Part of a small language model's weights: 10 heads of 64 (1 for keys and values), capped logits.
MLP neurons of a small language model. Each row is named by its layer, matrix (gate and up: input weights) and neuron, and shows model dimensions 256-351. Each number is 128 + 32 x the weight over its row's rms, rounded and kept within 0 to 255. Numbers have three digits each. A neuron's up and down rows have the sign that makes its largest values positive.
After each neuron's rows, "fires on" lists the tokens most often at its 100 highest values on Wikipedia text that the model never trained on. A number after a token or word is its count.

L10.gate1499:145118090145131156132172077115166117133096096124157168176136091179179156171119157151101119094075088154160107165131122164159071151128098124163145176107075120123085153141154103103092121164160127093106139103100095078068111187146154177133143101152125110094191137114172174148156207165165175098
L10.up1499:121154159143147100145170122150143113182116150115142102080127149168198058093108151116144134104171084138154130140093162176106162142116149107148132110134133128124126032109113106153122127128117129111081169160169136096185140136114197075114142156115064106110171136060110166151114132105149156150
fires on: ", " 20, "1" 13, " the" 12, " The" 9, " last" 4, " of the" 4

L3.gate962:110167133103099098171111145117120153087159120180176102177103217145086101166096128144163138143104138092145115194173080095074085154152158121086148093151121095160178155120190053193088130138137170093169120126100149116098121093122189112172165140144134134082128094142148140144077132108110115109
L3.up962:157185124156112120100126141124220106165052125092189185128120097162140163143148167156089100092112191164209111153124126121119174134224234127092148199148145147099148128098117166059111121072163094125189167086122145103088187180110129171125141150147144110181140147146063083089151160175157142134
fires on: "\n\n" 92, "\n" 8

L11.gate1462:153176085148117107168155158141131126135129124128163092071175060104173037084141156137115153134133143112132134170117137134188100168129155205130114143112099117111145154116087137091114082179101103188103169136118192138146153170091128065145145198132133113147104112095105131164108129193125153111
L11.up1462:092114127141113172135135153154100165124140105127175151121147105123141150119153099105133125132166106100127081055086110056177084203089114093122119172097168155144147133111153127086109166150137117107108064215095158184107146128180173129155150115164187058050139170174130127102131058164149123118
fires on: " in" 21, " " 10, ", " 9, "." 8, "CC" 6, " March " 5

L10.gate1113:154138058056146132112144142107077130119163087117084098153111121134139180143102145132164140050135098114113150149142093084161072109112101145207165153120137162120142136156118131148117108101115104109169156122156089209105109123139117098145146168076045125199176130126160121092101130140132168080
L10.up1113:152100147094104142134132166095088081116124152086122084124155092093113150149092100166132091134140134109158128141069140179154100097201137148170132076142142162104079109114092133125130181090174134145096143124127121158128101131115133113144116096115114115126129136089096113112130126189156094167
fires on: "1" 52, "2" 22

L10.gate801:099131160116131119133141068108110070130149060143070105127120192120120062151175081172075153106138164136212157147104143173132094158150102215188113133190078095093119169174100135211154136107145151093166154115083176156081195190113092182197161174127087117179155143165152108182127106140066148159
L10.up801:173082126111137041109117166117110120150049073102115155114107093148073167114233107152089117165153146142127142156136079095242087103084117174147132180149168112207117072086153129143134163097145064119156086141133098100150099208160110134115197116149145115121106082128211073134130115131129125141
fires on: "| " 28, "\n" 16, " | " 14, "–" 11, " Vol." 7, ", " 4

L3.gate1539:177110124119046130093129127100137143150121109122116148161141159148144069133188128217037123129117105167093111192090133098147117165072092142119137128187149097169118119117145149031135130132058115138135154156104161141157172067092145118146098144145095035117122159176105135121132097148156123093
L3.up1539:103154122123121130179101105111231112141123100095131124105135104089126112157119036106128124134108114102152166126119145166192187146097123076228122088078106123106143097092100083134185162143130134141103181089121122083130153083128100079137090111144124144117089130158122123072135167144150143088
fires on: "1" 65, "2" 5, "000" 4

L10.gate1551:113159133136192098143139148128151109132177091110100097116123163154166095151077118090119095093161124069126110167137129171136096133143160143153164124120157110142104104147121105115189070081154145143118142094115144084160128113135209120101105155116154112170111133065161158177079145189131019129
L10.up1551:131108176144076135102092075140150125148122137188096159123100148102152135146068110106086165146136126120071081140092106103163222167184071150084112179165098119213147116090131152155121137141138103135173078063142141146098086064132155157126087129106129122202129135096105109043109153117180123140
fires on: " | " 50, ") | " 8, "; " 7

L10.gate1249:135103151120126115101110114085110148058068177176069136151131138141133086152076172141177150134061157165097141100157154053100099158140151145113185113113104185135102135145132131099199079089096191121170207081118090083191105120043082097135139176173154156126168109160102140148065144133122146117
L10.up1249:133088082060074025131085141137172133116079099108108179154130120132105139117178133071117176047158144118083129104109103128190086075071114170171147151133128124137168112121128080116052122149098164128140115095105158161094175131122154096092157167099156050076129090167168146130082149091143125083
fires on: "2" 82, "–" 4

L11.gate881:169075115127041094097120100110178140131057177149102142121098126155124110127082113119118091103137152075131143127091141072126097101073137108109118138153134040116201110136044105160105116142110177118129167145098106133083149072119125099148153133111082140125151059178164196114147085152139138119
L11.up881:118108138140173028142171151115122087148091117154183136127157162098065150110120121193152114132138085142163194164097104118130177144121167161098107162111121129083156111173113144170127106118136116133109132101176067083120123148125086058131185131142153115054164067172095122192068098126190130083
fires on: "-" 22, " S" 13, " in S" 7, " of S" 4, ", S" 4, " | S" 4

L10.gate1674:120059092103116108046117099101117063145145135121161079223147117082164101140119106152061117170174082112075132160188097177129065167127121091147161111118104078164104116171095143166172076117144091062172110152111164168191141082070127130129137162093065108123146131159155119121111119103119138155
L10.up1674:180136163153092153130103189138097121167077107135081135118098122150096059146169146120163127138115139183123087109095135130153140128133053127177159152148131144127134181101136110129134170125181112139109077097136123151141175073112100167153140105132183098128116145103108102128118154080141209191
fires on: " | " 21, "–" 16, "1" 10, "," 6, " " 6

L3.gate865:078101175104127137154177146111174157136100187125126108125115170145075109172231096154128163125145082162160101132147095138157096179159147168106151134126123159123144087156121120095111100165120109108088112109148112118149110146094105123137148142101118144174124121129131152154126136172125114161
L3.up865:165115131127106101108075105107101109084107203154130141083132136135082123154112097085096140182127061088088124105165141101132126098146162154144114139132117135168121205058167101141124180119172161140111186102179114141095132035088066157148134129143038001068091169133175174164101121107108139128
fires on: ", " 28, "1" 18, " and " 10, "–" 10, " – " 4

L11.gate1656:095105153097076090092123139106124140146110092100124169105114113167121111119137118150061091132125090123172135139103148189137118130059090128143126178080122143061094133058105101109099148104159139119154169115168135166144127146113118145103193168135125125091125140165150130098112105147157167173
L11.up1656:092092124136159111112156124127118145143115186091160184054108139129150107117100100159096094191117059134164129179185134097148101123115155168145121158105077144104134117179109111103130179100122145111131130088112169114145166104153128092097115142162138165125112129179154080102109174144109138076
fires on: "–" 26, "2" 21, "-" 11, "1" 5

L11.gate468:063112098153146085139146087120170094170161107116105118161172137119096110184087131117069112095173137132129146162092137151106148170101148180131146184088073117156107073097123127110152136096105093179113081146055156099150122103135122134148167188095142125092166161124163153127148145141113181124
L11.up468:120159161129123113154119095101217076142129098181113076111139134125120151161150148137098132135151113151165108127120190155103043165126153145128147151107153093107120112157101097104112130156133088167114146136029150129115160087152123143105176108137123148164146117102131160178139183123154172121
fires on: "2" 31, " | " 13, "| " 6, " Cor" 4

L3.gate31:152094177106148115144147111123026075092128037163118170141150075097117124087184093130124181064191114124104149121077099079158112121092142073211128141115129152160083121108135131060115152159160189126097075079106122101186111074093152132153109127123116057157120059122098167111105110104063110166
L3.up31:097175129123098100148128076118161131190133137121128130147203176113108059101081136093159140114120118128167101137169130148112131097093118093168109054138165161151132080172138131096119137127108075087162138102108181112131101069112140063153133129149155108073149171164152086044113059091149153125
fires on: "1" 54, " June " 4

L10.gate188:162050099079130150153181120077162115178145124116085176162136137092164083133096104114118144141057113184118193124086142150092148157089166134125174164140170068126134118175146093156126121101153147109114162142171113146164065114114031098135145141126111095148093141167134188121136157056134193083
L10.up188:185098154120184123106113133117137108106145088136103130148108167115073135105164102103053121122158204184156140116105086099138104138093117164123098081126092083100179137124162137156141141112158098157159140144200100114111084158137091107183109135045102067111166155142092142175121183110114099136
fires on: "| " 36, "\n" 10, ":" 8, " | " 8, "2" 4

L11.gate1472:164132077150057101147133112112196096123114135179137176084154103068194122134141173109092104127128104140100125108128126136094087107096155129135147238150128145164104104121140091141153155150108123154149134135147138061143192114086128094138151145153164130156126141135142122125138118104121151173
L11.up1472:163156144129103103089088144174191114135085122202143129126115100189136168107113087125099138156128153181125110116088126067132133092158166224173082121098116084161139105088093177144113157083180128198183111085110118116064145142165122072124154136101176113114058101151104164135130156108170102141
fires on: "1" 65, "2" 12, " N" 5

L11.gate1124:097141129092154094067103090048140144074173168077115135110114124164116140100109147122133117089091108093107066145146144147113096098129117190189155142097086155106103126120180117089111071126138131111124107111106086159134086122149143135100152139113085115107158150126112102165089118185129145192
L11.up1124:151174135155105175045086126096131090083145170211191100121135109127141140145126088126132100089135099114164175076121106136131116104162111066155170093105112120082124131176149165064100204146139126170139125162175059125142145168137152100154130122136110156080138140146123156162136091109175142094
fires on: "\n" 57, "2" 8, "1" 8, "3" 5

L11.gate1366:128133040114112129059158199108174099159172048084158144167159153129181118176158152090142160136136129171087060175145155098183198101059153115097136148112135091129110195115095169127104133132090152179145171229118142096158126157088117135138147061131131158128155123132164120175143161160137132156
L11.up1366:174169186074144157153132150128112093107103166137143187087176115061165180161085120157112127190124123170093148143232208139142048041124183160184142109201085106109114162115142092134184204101128158121096177129177084103136100108099126090178156157159133149075100146083115083116102162155113092112
fires on: "2" 26, "3" 15, "1" 10

L11.gate1454:120065139118171153147110112118138104183163144134120125175120102107132106119117119118080098152168158115132169114089147121112153153128133153117161175152139125147124106144177113179169098116128134113119132143142087169159058091098096142147120135128153122132125149122181098160168117099151222161
L11.up1454:127143137133187155144100111113148149126183168102135176133124102116173162135101118139100177134111221141116119145182135158086111118135180090130128110116114096151100152125121167159162139119143145110140111129112132154121079132138107065138155163140113153215121129153105077050161135142135144147
fires on: "." 48, " | " 14, ") | " 5

L10.gate52:148146128082096149099193098088160139089131074182166185168126073157107133091097118086095108152150075143159059094175156082135145110139126164126141155148163072131150054148121146122105121141142167121125155167139161170135133111160064126118187150110160090118127136073146189168156076188129115153
L10.up52:128125122116146125115149097123115168122058102158105116128122083137170158147056140108119075118125154098185171125134125110135164134126131140149113118163152101137132092204146119131117130131114179143155103117165128111118121110128107116100123106150125105153126132108130172096104103155152063151
fires on: "- " 40, "| " 21, " | " 12, "\n" 7, "–" 4

L10.gate577:132161143143105119132145122135146082102138109143158172188124151165140115098197098107154125148148122152127123116091133110078116123055171112112131170171146141123176087066133164088122107152083117088121097063134090157130134072098128182126178147117150080105125171096189168130139179141105155150
L10.up577:144094133120154160148170136106122104160137062102165120136133150123128108130159144144148170114156149107102161169145121123047078153091155156208154103127149144112151192149078104129137135149111082122106126121142150123146113116174080122107148144147168134147121116075227146146151141144138169131
fires on: "," 75

L11.gate1663:148097114163107201091137177105085083063146099127043107137120054156172132084126163077135135211140082120128162094086114081188174112084116088148149143104077092144174184209086129149196136131184121076123054095119154133140144165089130118088103132101129111084165132151194111147137142113118093083
L11.up1663:133096092121173140125103159113125134119134090162149171110164126119107162171176093076168139113087105149167170055161111149097154209130104065106144155159115148117145114076140127152127155100124162120147062073160132108148149149130141105181094114116132106133160107177165130185157156095132149143
fires on: " | " 13, " | ." 11, "1" 11, "," 10, "–" 5

L10.gate127:159116174114178112137100143073115111105111175101047114183112163162126148103124082151129126128126059116102123144120127122216120126052157243136165152115086131112131024136202147135060087107178105094115113110128091136177113112133158202170171103096072149087130109161083127117089173140136111072
L10.up127:096111125131103182172135117129092159220092161113152168123110094190123156085096138114179091121103158144182127124100063145145086034118122179141157141104109122146146111134128185117162159129113068107168123153166138157082113076094138117136187123135102171069162119119138123116127133182198142113
fires on: " | " 32, "; " 11, " un" 6, "\n" 6, "|" 4

L10.gate637:154095082127074152147108084115101126106107134111157162142130058095140073150149106104173138107136066217095218160148154136093075162136115154140114162092201201109156115108131111164157146173123163153168149158144149102127151127117072160120150113066116070076137196116118141143111148119089094154
L10.up637:189078055081133090126153143131155072180155144125235174160123119090147141070127136174043094124126157127093139121117126171164107101086113171106170109147162098167086082102099144143121118135173177077134217140148106119110120217104180140107152110085068127158143155187140132059136143138128188113
fires on: "| " 34, "2" 23, "1" 19, "–" 7

L10.gate13:075115145122130125188168186174079192122144109075141114151125109141136144175115089124175084079143152074146089158108162124167152107150146145138118152217137099128146114112102134101071189141139108087131104196091102158165148158129171077103161122120117107156101099112140139125098110148132124144
L10.up13:114102128103076107109077098098161124136091196132131106075122149059133128082118145119088112143163134113180116143114104044157177090149105188061111093163160178122080169165126111080134116098140148136130137107028096153063201140124158091084160091117119137108103130106074153103107123158150135126
fires on: "–" 24, " | " 8, "-" 7, "u" 5, "is" 4, "as" 4

L11.gate27:148179135141114105090130086039131122085127139123167144106103026127103141117116097215129094121092145046158091096130191124082127104131153111125190117137112103077155101166100144096148133140159146124121169163148114146131074170130133142091190150094152112074118150137158138193106118099145084153
L11.up27:122142130093128141091077157123117124160089109143104110097150139134070110106195115136126101164135156134101129107138142166082098082073105097122098153131073076094103138128145165116185106154106174137120137122145169143089092140108100085106114077144074115073150117097157106168131094122123104085
fires on: "2" 23, "\n" 20, "p" 5, " p" 5

L10.gate242:102102126114123127138099191094163061148106166140117152113159137101103170112224059168134149101149109147105140161093134116161143155109166193116165148102140146097120125146055107117130105118119151154123140129113146070210134063095095156119166086121113192151114121087115113111068119164161180185
L10.up242:115138156139091145122061104136165128102120143153144114177092110098130095157119113106123128142153114142078064137106095125130160166087099187130106147130194130101139217115120129141130124108105156134110083152107111107119112127125136118176110125129139083119158144098164196126131140161154175113
fires on: ", " 51

L10.gate713:082137045115194104136130090107127110173139173098105161130119161139172079159111134120073112087136161104127172129076144132113118138124122114098138165143119153173118091031109169093144121106109121144133109145112108102146150126130165117128203103169137154135146113090101147146140060156069099161
L10.up713:066084127145119117102149172123116098140112179114174134139085119162094131094164114076126110080095133088166114150051098091157148083170147135144165122168135144105168144120077109123112125121119157154114116149099126152132154106120119139126207129108127159219105125094143112105166134112126107155
fires on: " | " 31, "-" 15, " A" 12, "; " 5, "a" 4

L3.gate1687:148165083170112102154097148097105120140132075129131099135054111151078136146217127093129138135117104076132162125115106087124134115085162154097158121128081140118122086157132086131161148113175120145200109175090117128084148115149120104220132149138174152141147061149129122145104116157110109118
L3.up1687:115151119177121202079168135079154128074139124088161170166071131178110112177161080129168150144184158139123111123167068106156138126142144176151149131188149103142125158136108161148055115088218132118147132152132065118087143140165089197127150101108097143157119153083163107149156154097125172123
fires on: "\n\n" 100

L3.gate239:092175107137163082121103135103173148078129157145191078151093165103038152191153124137105141121141121131091154095124082086108127169092154109127129093132107118153146090129124111158085127130170154111157139086090175156113120122115157118151147142129148150115096092118157097120103159084152123097
L3.up239:157112116147083160101149099101126080108085116120098114167089129190102162120124164112101082105144123138204151122095103091132134144101185204133146130171159165073101164177082153110132184080185117148162154121146084126089139127091121125096126110110093121134076168134183090135124130136110129161
fires on: "\n\n" 82, "\n" 18

L10.gate297:081093144104072148196188114098145103096188092126080124157183120142144061120098143183119098073130142115095098133136152138157166153127099132139159126119128127137095102073141164114125085117129179116131124130154156144154206145102104062155088134103120154180137098173072145115156150139154123119
L10.up297:042153077120086066137109144163135157145072155128130135128106197113091157119165118162114096100165136032102156113112122095161196138071135093112137111108104190115116095114174113156179094103159129096079070153043107142157136111101171108072179097145118132140079055092124087115126102169148152129
fires on: "–" 27, " to " 6, "-" 6, " at" 5, " sub" 4, " | −" 4

L11.gate1465:140142164112125122108159183085193104130134140102089124158137146110199139108145111128195122135104112041159152138146126141159175127120157149152158155095145090161138169122046098175129168141152097066121157146177113144119099136100128104127099150135139121203162103147133101121111091153114202117
L11.up1465:139141158112125154107182125164121152087081089124155145116131110095142116190141116124105068114103097154086038113131099116091138119085111097103126134100069167087116026143120096139040143087107085183157150094117153126159124144125129115113140115151131072097072130049074195155140142141142134133
fires on: "1" 53, "2" 25

L11.gate1110:118058112150102139171117077097156128125102104106116162072162110128191125105090103086151130075148107163107135139133151105092141101121136137105131144087106135063142145126115090105128178106124094107165082185042144155138172132112137128124139126084115077148105167132186105138109110052145154158
L11.up1110:153116043104069087169129103103194120176146137181124142116153161112132150054128091114094138103126127137092084156075140181140099127092104140102113162111114113215101111164168118131141159107154145105131143168124126126105066098171141181184149078114198148097159160152064160101113092166148109106
fires on: " | " 54, "–" 11, ") | " 8, " | −" 6, " | +" 5

L10.gate1130:111064126190123181149098106106111166115128142139150130153058095084055168114163136105075111165167134152168091107172096118086131145076169131107123149140165135122148100135095106124130155147171159087115124089123133012153142071102147159125139103098128096141140149201109154109083139146097150143
L10.up1130:137219041154061141107149181058100152109084136146118116101110139135106158096098136148118148175186140152109107092138129094157137112207100118135205062143066137073197103110101037126094169125156087109101165148137159167193170178122123159126182117128130114160141060127092198157109174141156091089
fires on: " ===" 37, "===" 21, " g" 7, " sh" 6

L11.gate1080:109053168127123181181167096108143123134087125105085125139113175172134114174174092123147086154143074097170123096113101175158097138148110160164177116138147079140157133168080160160077108065143088127204170115122148082088106162118120110105165155112147077171158137119123125134151124112156167107
L11.up1080:158146139157100104159153119111140157157140075091117158101064168124154126053052078114089162065055073120105134077153107133129136172098154113123130138145097117095118171116155128159101158110158148115210135135108120141125174210132096118115123172133092143084112220166125162112152072048170181117
fires on: "1" 30, "2" 24, " st" 7

L3.gate940:074043114199137142153091079114087112121047114083115123174146142134142136147126111138072140086120059148150156140109108118139126142171147153198126060117102153127123105076139114133109176113119118167165104126141078076160131085124138120132084102117154095113183088147144174132093120205119148141
L3.up940:110080116118150115143176059134135170157141169098110136136185109127117159088120086115126047095149105142123133141078130093117113100104120153175131113155084142126132139131161138099124169127106111079151143146120192083135141159153095076151130112115136151184137174189080119102120128079094157135
fires on: "1" 47, " September " 9, " July " 5, " actress" 4, " June " 4

L11.gate959:087085147124092127131128144110100075153142179155086106166106175122124133133115095140093116098112150147159110188064111171141168111111151172157148174159100127128129079104079158157153199141169113159151126118185132078113056153095115147112143116155119070107132052167139167165128161171172110140
L11.up959:118166166113121126081140144161157149150171095172126131098150133132196116104152091119167119140145084087091094164155111177081140162145150153120120104096147116098175085074138096125133133148144143136131125075145150157118141085113074105105135125158129174143151097102117132161124117048121108148
fires on: " | " 32, " | −" 7, ") | " 7, " (Billboard) | " 6, ":" 6

L10.gate736:078105104114128165089165125107122166165147109083009125149155127159147126159142101123117121162163097141145162122142184128153122147103143124143152160091096082093140132108120128186099136135145113151165063100121167134172131080122156159109144049129145142109083142129096149189088127086156150106
L10.up736:143115120073086113151088138113144133074055092122176115095113127165200148099098141116140143113155118133133066167106174085154167185106108082100122141125173156125187138162020083109107100165067106129078171134153109147170099108146152106137165087107148126124212105151173162139170117081123112140
fires on: ":" 34, "′" 21, "°" 15, ") | " 7, " | " 4

L3.gate1182:162060107126112104049173085085155068125137158166102123142125176123118120082149115089121099164098120110121121120097136134131126171151131156164139151165119081161048159136140064078122140178130103128101172099095183178163135179123082142185135154059160083146115134108097123127086169130132165197
L3.up1182:102121124100146106076128111129094172121077088151138104190096083096099108154110130117151143112109107164114096111163120120131069165128103147084111159095119125097105180153100120111214107126149186102095108135120073125152093112131170110153136141126125146156180108101082093137155120097118149124
fires on: ", " 75, "6" 6, "8" 4, "7" 4

L11.gate940:140151093132106037125078116041128095143106138156155125170135103137111076131142170125226146143120087111086091160145140143119108127121099189108160191160158125084149104130124113102130159150145215062145134145126166172145116123107147084091142079135118166092089157180115120154081089145135131141
L11.up940:109103156101109136093123086120081151180116167135144166096109112171148137108156157154164111120157103117150183154171109098139139091118166128123138116092119153123095143163115138147133107162151129144083192156137138137099139108149143087044168096061114166111117180156130118137145172163165071113
fires on: "\n" 100

L10.gate181:199110140101114177077137145076152112138158085136115147143140100140135113096116082158094169123153172200141132038121158061116075084110137164156201136110132080094151138137114135102069110131127145100169095122133149099146126092097115139148193127173118108114108127089154109134108146134108160201
L10.up181:070096122097070083078154099130181150199157109144105101110117159135090088092168171170065158100153161138221170130135155088135103119152141169153159090105150118167143158161118096153123142127135190079113151129119111148130110165142091119157169116172107083128099186162129085176160077093100150176
fires on: "| " 49, "\n" 12, " | " 7, " Vol." 4

L10.gate1209:069102095117155132133085150141180133145139152080059173147132164161217100133086056156131134134127119137084067105101060137198150123128133142140144155118130085101201116105117136124130122126149095113156118060099137136107065133106142150100177158078058166173148136116185099103107135116128137134
L10.up1209:141154113180117074123135108122157111138129141071110098103134133128104160179107131126132169126098164120119079127111158122126136160102112137078122154078148163188110167114117098113125093135135151111151114138129172170160073115118072091149154156116160174109117158096116153131113122155113121132
fires on: " | " 53, ") | " 18, " | −" 8

L11.gate124:154166152088161154143118056091109145116157105060100137115102099176133137117162137177123107088141172133154096125102099139129146141120080116158189100112130115141123119132072099140123113167160133104155196123122083163165103146086130132162149102090065119152173098147074087189171116136162201152
L11.up124:110104119132085099115172154106161083139183182098154116137093127166116094085143114083146175125154181132175126195125142141149147126129110155182127221064085128133095160166145133128123129067153107138100182180135137173132128102136166087166144170139064174076106164153116191126104157113139132098
fires on: "\n" 33, "| " 20, " | " 12, "1" 10

L11.gate13:110110116133068218142123171069185115122106111122058106144197099135170076127104133093085125187120109138169180131096167139185104135122178102184193068090198095157105178116119116123181087082176099146134105103150150128157104124127125109156143131133129135163113108111187131131134102088114117116
L11.up13:114166167137130125114173111137187088117138150147131125140122111083104116123126117158095137137163153106132086152133133110075137114185103191106140127067147135116110090110155137111191115106153163134091113152097139177134100093112136134174122131134113158104176179133147066132145097130103133124
fires on: " | " 59, ") | " 16, "; " 16

L11.gate1209:156129100119118184082136090129206156152074121186095122147110167087148063145128096140066117169192112079146140103094172134137111096098162097179143112076127095101152173130118140094085164127147111173132070132127160197109074083100098124130133088121156095124107117118183074132135131086161189145
L11.up1209:075152073147094115142171128117140172116128087092084145129140109080149134087087166064120139172164148094141144143146141145130087161069089174183124070112117119128075167169130100154157143094130088133147093090156069064088112118178110077096077100176146091174158101127081185110138147092182110121
fires on: " | " 33, ") | " 12, "–" 12, "; " 7, "| " 5, " | +" 5

L11.gate168:143144128134158070129070139099113146148103110111108151165145090074111135086121091153143102138134108062086128123124142161155055160090148163183196168145133136111161135102123125148118142152139183109099169118157128074097097112140120166062112131147089111101137142105137187143183135115119141122
L11.up168:177128068078144123125048172124140129111106144164165130111145110133131143104123166128136187086109117145093166064124151145179180124121096068116163156138113131116117150126162164080085181135134160122120133218124134141121097188127147150150090116145107137113163125110125131085175184123088091098
fires on: " g" 19, "1" 17, "," 8, "| " 6

L10.gate730:099154127176041121118167122093068125066068167091173114140105121151172075124063088153140129118169140145154112080133142138128157091130110114136158138110097118154132152089122074136175109093152121119107144121106084173156116050084150106189130114115124175192143189048123145127083155180156140171
L10.up730:156140115167167168139129160108125104188177127104126063145091173094078106150091147143157101108128135110112155106029168112158106133158124116158142132119182095139124074127165086226144150069124129160151146069120229118194161115177124149128113084150190097172127101150143125170126136139107128136
fires on: " | " 33, "–" 25, "- I" 4

L11.gate645:082152131077161127119093140080171121128161174138142175171140121175086073130163113130130137095123160123072145137135214124139147099103098110098177142081130063134151075157078178119129106139108109163062127180122115176198153132092103090148156137134052121110147136163151092141103134159132105142
L11.up645:100125144133104139180106116117119075143099135108122093137127157173116131122119097129114109109104125187165160106126081159118143101156165185149153147143190103110124147175148116104130167222096066148111092158115152150150175192119119075148142033142177131122164126140165156133110135151146104152
fires on: "\n" 58, "| " 8, ", " 4

L3.gate1460:140068114166123123097076056137122170168137096239114182097132060111142148092142078119082121046150116133199172131108159111144142100168146148147129151069129076144105130148173188127122157082165118108143085137101093156157086168111184125073082132124139188133136128201097103139108105150112200136
L3.up1460:083105143110083130096149117096097105112135083128141164143143108185102140102177121132103141123173099144149116083133153121170164162202126153117101100173126097182073132131137151138068127126137157145120075137106101133113123128110188167139109141067194139137098120092085140168124118096156112099
fires on: " " 15, " to " 13, " between" 11, " of " 4, " alongside" 4, ", " 4

L10.gate905:170128166132112131105101120088104170120071126107133156138115111153164079118117142088151139074120127124232129087082136129077145108090129150139132122175138092135127119106126120113122146064190118146163112140153065187116125153139098147124126131117155104128122106120118125152065080088116115167
L10.up905:088068202158124163122138206118120150119149109105081174100126146125084085176136111155089072166180127082183133156084090144147145113126142179133144152085115112169122078166074167154152108098121155195181106167099151095130151073114115059126155122147136102123164083145099096123148133121109093125
fires on: " (" 28, "–" 22, "-" 20

L10.gate891:127056154168115119117086151121142110145089110103143120127138189116133098141139142086119108155117113166169124105124107105093127172109165134105150103108116146153167126177148158104124140089140096072053064125099116117168160069105154112177116118106088133153110149144148188094097064135187157117
L10.up891:132132089125109087110139151118081158092143106123131043185126108048097165113151099068052103111146084167173103081175137151149148107120147150108156127155085089093093108110119144092103134141152138136136153095084132178119185168142101161102179140119133078132082106132112114142176105154156124072
fires on: " ==" 25, "==" 19, ", " 17, "===" 6, "==History==" 5, " ===" 4

L11.gate1003:106114169153117148129115085106136123154128095123101093140118145127085106110114112118112158177122098118191160126112088162122168147133210140145138129097120138132137084126146149194077080126127143098151121125100127148132103137114156124198086158134064149113133136151156167172103152111124176113
L11.up1003:080141144152102137109108077110139144145161146109100127128178128097070107114078147137152159105090113103186124127080096148123147116162138119146140140120172128114086145204173124111148044114143150098118115141126151122157157156152141127072168110107147172072091129129084128113098149174102126130
fires on: " | " 28, ") | " 9, " | −" 7, "| " 7, "a | " 4

L11.gate375:084107142116113066116125171084088149155124105195164110081173113111106122130105116112138198148090099105160086151194112132103182194080151164153172100082136117102105157108134125133136103090148146112122145082137134144119117064123158165095089119079191086160089219145159097118127125082119145156
L11.up375:099122115136130148142154095087131129124146147158073140102109153134195110160211121143156111130139182137150061162146122146169104198130150163133177093104131133097118078130110110110136108158151074141133131152098157172139148131133056134128173127084137170101120137128103160133160095138075089136
fires on: "." 24, "\"" 16, "\"." 8, " \"" 4

L3.gate765:090149126087134109155159079113209081108132152145125128098134141153165076151094150100101123129164091115162079162184144139156169117080081139105132161099113174062148113153167062138143148124111098103121156108109128127075130068115137114141135165132146115156142162087189108115112186110066136179
L3.up765:109063160193122197090137117144148109159122108147166101141121146084110128156169163125093068161122137118163111135072148103143129130112122136113091172064119077133195095126135094154176088155120144138192099124172120150096118097161108066103136161145159144163145137061112184132137121124186119151
fires on: " | " 41, "; " 13, "1" 12, "–" 8, "0" 5, "2" 4

L11.gate712:088162153124133114067129065068109123198176146114138134157075109159094092126187130117130107096110161090167093075120159148152168108138117170069211177063121057089091109146184148143123181125182195148180145143150102163132120140120154106068189123146166184134141099166063100145044126090084107124
L11.up712:117174152103139162125074109120120140135134195125106160134153163118206112161168125133130089142136183119128075128093126163170110178116126101123128095126065098156141121130115135140141158090149108169115154141067127085136240150130060170123158105132119064142069104137077138130147157169128157147
fires on: "\n" 60, " (A" 5

L10.gate937:084105127166094116119107103132090163132149136095104065130163127121068105066048124136142149121107042076165162180133121079105155144105073143108128169075086201096093113139142141151162144082121124099130205157124115133166163094130118076137138114102134110074093177136120167140158108160196156168
L10.up937:144172088151145043152060077140098136155148141100177104135102069090130112124125118161097121119146096148195121103093173140158122179137210129185126122142121104128110129120177117161106105087107081111149086128101150135093172200110159121111182152143155200129183079075197143139062138125125150170
fires on: " | " 60, "–" 6, " | −" 5, " / (" 4

L11.gate96:178104153077125134173158132141135177165117088074151156155136139118182117181124087139108154154150075080088105114111082145158114160062182163106131139135113160163094163133135185143156094121110133096169125090110115136122091091139138116104175105081114071070117170067101128135149235128175180119
L11.up96:124176089142149109172097118135184107146124110093119123135112124152107155125155070090111180203159078111089170127111111152163121151047159142108109154166119144114132157175075130112145105101099136079102124148128096079123152192061151100133167091091071126122139182131129152122123110102133128113
fires on: "2" 32, "1" 9, "." 7, "a" 7, "006" 6, " the" 5